config = dict(
    intermediate_size=896,
    hidden_act='gelu',
    init_std_qkv=0.0428,
    weight_decay=0.01,
    decay_fraction=0.801,
    max_seq_len=256,
    train_tokens=309600000,
    max_steps=5215,
)
MLP neurons of a small language model. Each row is named by its layer, matrix (up: input weights) and neuron, and shows model dimensions 80-207. Each number is 128 + 24 x the weight over its row's rms, rounded and kept within 0 to 255.
After each neuron's rows, "fires on" lists the tokens most often at its 100 highest values on Wikipedia text that the model never trained on.

L10.up305 [131 153 120 139 116 140 106 110 112 148  86 134 138 141  78  84  82 105 177 119 152 138 143 125 149 131 139 137 132 112 127 140 116 152 112 174 137 133 119 166 137  94 158  90  63 140 150 179 136 131 154 102 117 116 121 116  98 151 142 171 141  70 114 147 121 160 115 139 179 142 124 135 120 137 165 152 156 131 132 154 128 117 104 161 119 141 122 152 183 129 133 174 137 139  98 128  98 108 131  87 143 113 143 128 162 141 137  89  88 166 123 149 148  91 132 115 124  88  94 172 132 123 146 133 136 117  99 103]
fires on: " Re", " re", " Pro", "–", " Te", " to"

L7.up687 [121 112 100  94 109 159 148 137 127 182 137  92 143 140 129 152 106 156  85 119 117 141 103  86 118 127 134 140 125 108  98  73 119 115 100 119 155 139 135 180 148 125 148 118 108 146 172 118 162 112  78 116  86 117 118 126 166 114 135 114 154  70 125 110 142  93 124 175 118 131 152  72 154 111 172 123 119 122 135 118 126 111 140 106 148 161 117 161 151 157 115 126 110  89 139 136  79 159 124  97 143 172 173 117 110 150 128  72 120 113 100 121 139 132 146 166 117 126 129 113 129 128 120 149 178 155 113 115]
fires on: ".", " |"

L11.up532 [149 130 120 128 142 140  82 132  78 112 164 126 105  89 112 118 113 121 132 123 160 127  94 152 121 147 166 129 132 135 141 138  98 127 113 144 119 150 162 138 108  95 147 130 126 124 150 118 123  95 112 120 165 128 171 125 167 108 136 116 125 123 149  93 146 125 155 129 129 148 184 148  77 134 114 127 112 144 170 138  76 160 124  94  94 113 140 156 185 158 141 112 148  98 126 118 124 115 107 147 139  66 126 132 139 192 175 100 117 120 119  69 126 163 162 135 167 145 140 149 145 157 133 139 116 120 135 157]
fires on: " |", " ", ":", " of", " July"

L2.up440 [132 145 122 121 104 110 115 185 116 147 144  77  97 178 127 116 147 143  84 111 108 136 148 161 172 144 125 142 113 158 110 109 104  81 133  95 131 132  89 148 134 124 108  71 150 128 146 135 131 100 137 134 158 129 139 133 130 105 168 121 139  88  75 145 116 125 165 154 120 141 134 131 145 131 145  99 170 125 132 133  87 138  92 138 120 127 112 105 141 147 133 133 125 135 114 120 180 116 142 102 124 145 146 123 189 162 112 103 135 138 104 151 167 119 115 111 132 100 167 174 133 176 123 160 143 147 131 119]
fires on: ".", "-", ":"

L6.up467 [144 141 164 128 138 156 135 160 145 139 134 158  50 158 115 133 105 133  94 118 137 150 161 154 126 129 144  98 140  94 120 111 152 134 105 126 161 141 178 155 118 106 125  78  93 137 156 160 151  92 122 108  78 122 140 133 108 158 160 119 157 102 120 116  98 123 142 124  97  95 115 111 115 163 185  87 164 141 119 105 112 177 132 110 116 152 152 136 159 144 100 141 137 114 141 112 113 164 111  98 128 147 145 123 181  98 136 142 106 115 142 127 151 133 133 159 136 136 152  80 194 144 118 122 130 147  95  96]
fires on: ".", "'", ".\"", " |"

L4.up427 [108 111  85 103 115 121 141 108 136 130 155 182 102 122 123  99 127 107  94 136  92 135  85 130 179 115 137 150 151 112 100 116  98 132  60 130 159 105 147 117 138 108 122 149 149 146 144 115 164 138 105 142 122 103 131 140 136 106 162 120  85 131  90 131 106 154 147 138  90 129 153 154 148 155 111  94 145 165 105 151 100 115  92 122 115 102 193 157  89 146 146 125 103 129 132 132 180 162 126 148 154 152 126 138 111 106 119 133 102  92 136  99 142 132 122 107 134 143 147 145 138 152 120 153 130 138  91 137]
fires on: " However", " that", " had", ",", " but", " however"

L3.up310 [174 103 105 131 185 132 163 106 109 143 132 125 138 107 142 128 134 107 115 122 133 145 122 133 154  94 153 122 150  95 133 149  95 126 123 135  83 167  96 149 151 156 103 163 115 135 116 131 169 130 121 110 140 150 146 111  76 126 114 121 126  74 126 112 145 135 147 151 100 135 128 101  58 102 129 142 137 123  95 142 122 140 115 139 111 148 170 148 183  99 132 135 111 113 199  85 171  58 137 133 106 132 130 137 156 123 147 145 122 137  99 165 153 148 141 138  81 157  85 111 129 123 180 146 102 140 122 129]
fires on: "s", "e", "ed", "tro"

L10.up114 [ 82 171 128 128 108 117 140 149 127 116 147 117 142 104 131 106 105 142 105 107 124 117 142 156 121 113 111 124 131  71 153 109 147 146 137 124 110  93 143 146 128 148 121 132 133 118 125  76 138 155 165 141 154 126 114 102 170 165 136 116 113 147 108 146 137 138  76 116 138  89 164 167 105 119 126  93 134 122 137 143 135  94 103 142  98 122  81 164 121 155 154 224 146  78 126 120 141 135 139 167 120 109 125 132 136 118  99 133 138 138 127 142 141 169 160 107 130 141 125 106 115 108 117 122 171 140 198 133]
fires on: " |", " ", "9", "\n", ")"

L10.up344 [120 138 107 141 130 101 134 134 143 164 124 135  99 116 181 124 143 105 105  74  93 126 157 129 137  57  86 118 151 147 127 153 135 127 132 163 104 122 142 110  86 106 124  89 136 131 135 131 178 141 111 128 104 136 136 143 152  78 147 120  89  92 145 143 105  93 140 129 103 156 130 114 154 139  92 175 125 171 143 127 127 121 183 153 125 152 156 106 121 173 105 117 158 133 111 108 136 176 130 114 109 120 134 100 177 124 159 145  95 144 144 110 131 170  86 166 111 156 130 141 123 141 154 128 144 151 112 140]
fires on: " "

L4.up303 [128 123 128 188 188 143 149 131 138 102 154 126 112 122  96 122 123 134 104  84 135 142 107 147 167 101 157 140 105 180 111  95 130 135  84  93 132 119  63 121 110 115 129 134 166 156 131 129  96 142 163 106 140 114 170 134 106  79  99 171 139 121  85 157 117 102 102  91 170 123 143  66 138 128 154 129  99 149 107 171 124 133 142 109 127 104 155 136  78  93 170 101 107 128 140 132 107 133 121 138 116 131 109 150 121 137  97 114 119  84 169 144 149  98 126 126 100 127 134 142 131 142 117 142 134 180 118 119]
fires on: "ing", "ed", "ting", "ding", "led"

L11.up336 [111 170 137 109 146 117 155 136 147 142 130 143 134 141 156 154 147  85 127 122  64 156 126 122 147 138 114 132 133 214 117 157 150 123  95 128 171  96 145 140 103 121 135 137  87 146  94 168 129 112 148 112 127 113 126 132 112 168 141 154 116 122 131 145 140 126 101 154 164 150 190 122 122 110 157 147 100 121 112 114 104 118 116 170 127 116 103 151 159 168 130  84 131 131  99  94 102  87  91  85 133 148 132 131 178 147 118 144 135 123 142 113 131 154 124  83 121 132 190 155 162  99 173 161 124 138 106 136]
fires on: " ", " Pi", "2", "bi"

L6.up700 [144 113 122 134 133 119 118 141 128 143 131 122 113 112  80 122 119 132 116 118 137 169 178  89 149 130 111  90 133 107 131 117 114 106 122 105 118 156 138 126 139  89 111 106 106 103 158 157 169 129 140 112 109 105 111 150  87 106 145 139 156 116 152  82 101 169 120 141  93 128 161  92 140 154 187 124 120 126 176  86 122 162 119 138 125 191  96 143 130 151 164 143 144 110 140 117 110 159 100 131 114 179 180 153 146 145 120  83  94 118  91 155 152 141 139 131 105  99 155  96 170 129 116 106 165 137 119 131]
fires on: " |", ".", "'", " in", " by", " of"

L2.up235 [141 128 110 132 173 141  92 153  99 129 111 122  89 105 138 153 102 157  82  77 145 121 157 154 157 116 158 126 139 105 118 147 133 146 158  87 115 136 104  97 118 161 136 146 136 146  97  88 117 123 127 130 171  80 134  84 128 133 108 167 137 103 143 124 122 119 120 123 150 178 145 115 106 154 173 149 115 144 129 141  96 124 182 130 158 147 167 134  94 113 140 125 119 117 141 100 115  91 158 144 187 108  73 168 125 159  95 166 128 138 111 129 147 148  79 110 103 153  93 104 100 142 181 130 134 124 121 139]
fires on: "ing", "ed", "ting", "s"

L7.up817 [128 111 114  92 115 124 121 115 127 180 134 122 159 110 155 144  65 159 107 129 161 160 167 126 153 118 163 107 144 107 120  63 115  83 124 114 142 115 121 115 108 134 108 107 106  91 143 148 131 155 146  89 120 140 110 137  93 155 121 150 194  81 113 106 105 136 125  99 124 126 135  84 112 161 162 118 122 110 106 136 132 120 131 177 147 114 138 124  79 188 119 148 163  99 138 133 119 131 106 129  86 137 173  84 153 117 140 163 131 149 127 145 138 131 123 127 133 118 135 114 174 130  90 144 165 126 155 130]
fires on: ".", "\".", ".\"", " |"

L6.up459 [139 143 131 115 144  92 119 123 112 109 126  99 109 113 124 118 158 172 126 137 100 111 151 187 133 147 140 163 137 161 122 100 106 133 109 136 136 129 162 154 188 114 138 129 135 124 126  90 141  94 145 123 121 183 127 132 179 147 121 122 140  62 100 147  70 132 164 159 141 126 163 155 133  99 122 125 121 144  85  90 104 119 125 123 130  77 121 105 166 141 124 139 134 171 139 160 130  96 130 142 128 107 122 141 108 115 110 101  98 130 152 164 155 123 101  84 124 137 141 152 119 141 103 152 115 140 166 100]
fires on: ".", "{", "en", "-", " Ra"

L11.up530 [105 157  83 103 130 115  86 167 124 147 122 133  89 123 115 150 115  96 134 151 124 117 117 124 137 170 170 161 146 128 135 137  91 112 119 129 131 134 139 168 105 116 166  86  84 159 127 138 111 122 107 127 113 110 150 142 148 155 141 162 122 147 109 151 163 147 141 138 176 116 120 140 112 123 138 157 147 133 127 159  95 159 103 161 138 148 126 146 125 119 172  77 162 132  66 162 134  99 121 114 166  80 157  87 112 163 110 125  94 129 126 121 121 157 121 112 120 126 128 166 155 159  98 130 156 140 132  99]
fires on: " ", " re"

L7.up822 [129 124  99 140 133 122 149 182  66 114 134 157 119 129 137 122 129 146 115  68 139 158 102 121 134 134 127 148 138 137 112 128 136 129 151 136 142 102 180 144 156 125  98  80 135 111 119 141 151 122 141  86 114  87 150 162 138 124 120 117 133 109 113  96 118 139 118 136 128 152 115 121 154 116 159 128 118 139 137 128 125 155 158 111 103 115  93 140 137 161 125 126 148 149 180 150 104 126 128 120 132 121 157 124 188 154  73 107 103 143 116 122 127 168 140 160 146 139 150  91 163 140 115 124 157 132 126 121]
fires on: "'", "==", "===", " ==", ".", " ==="

L11.up75 [136 127 134 128 133 149 150  81 168 125 137 100 133  93 130 183 129 134 120 116 101 128 165 137 151  90 121 138 171 165 118 114 137 133 139 154 137 138 102 135 106 106 107 111 129 116 105 141 171 175 123 127  99 101 115 111 144 145 128 118 137 125 118 130 103 121 195 122 130 132 126  60 128 100 135 122 123 126 146 119 121  81 111 111 137 131 147  88 146 118 116  96  77 128 159 100 115 179 123 100 160 127 172 108 120 100 120 117  99 110 167 112 120 136 159 142 137 137 156 137 143 105 102  88 183 155 158 105]
fires on: " ", "0", "4"

L7.up871 [161 126 102 140 121 128 136 140 132 115 128 146 106 151 148 172 111 150  96 116  97 162  85 124 167 200 109 121 120 135 138  90  75  59  58 168 118 129 140 110 110 118 107 154 162  41 130 127 161 107  88 122 140 117  91 134 130 141 128 127 138 108 140 115 154 138 123 138 112 146 132 104 139 126 143 106  94 122 117 132 112 143 102 137 122  95  97  97 130 123 128 143 109 120 122  92 133 154 168 137 147 162 169 138  96 121 140 167 124 112  81 108 144 111 156  95 138 133 145 136 153  92 116 142 142 141 147 149]
fires on: ".", ",", "7", " that"

L6.up672 [149 108 156 119 155 149  98 160 153 133 138 162 118 140 128 145 106 101 123 110 125 153 127 125 166 115 153 111  98 145 121 118 109  81 107 130 142 129 126 136 110 118 124  93 107  99 150 128 171 104 165 102  95 133 137 141 129 108 137 137 125  59 113 141 163 143 105 133 111 111 118  86  99 193 156 118  79 120 127 101 122 107 151 120 109 151 137 128  77 167 110 166 127 112 167 134 138 140 106 102 141 151 182 115 110 117 156 159 103 139  95 117 170  88 131 126 165 129 111 134 167  90  81 128 111 141 134 127]
fires on: ".", " |", ".\""

L11.up853 [114 172 143 130 123 154  98 135 113 131 138 132 178 151 135 103 127 154  80 100  89 103 101 130 132 126  82 138 152 131 115 143 150  94 112 105 122 151 158 126 105 140 142 106 156 199 168 158 134 112  85 122 108 147  98  83 155 139 133 116  77 118 168 129 131  98 112 106 150 120 173 109 169 136  97 151 113 145 123 141 136 118 156 154 123 162 119 123 167 192 147 146  84 132 144 159  93 127 142 112 117 147 107 108 133  89 159 103 121 141  98 120 174 125 126 134 144 179 107 136 109 125 166 151 125 114 117 121]
fires on: " ", " S", " C", " L", " |"

L2.up696 [128 115 135 111 132 155 115 123  98 167  88  86 111  96 146 103 122 175 105 105 130 130 115 125 136  99  97 178 165 163 108 123 124 143 133  54  98 147 119 132 149 103 122 143 144 145 116 103 148 125 134 166 151 122 121 131  73 120  91 137 117 107 147 149 163 131 153 148 143 145 111 155 139 113 141 210 144  92 158 125 103 133 126 135 118 113  98 146 116 155 147 120 132 106 143 152 136 131 116 143 113 102 131 104 145 114 103 135 173 181 135 122 154 146 101 123 118 144 160 147 142 160 181  71 138 109 146 106]
fires on: "ing", "ly", " |", "ed", "less", "us"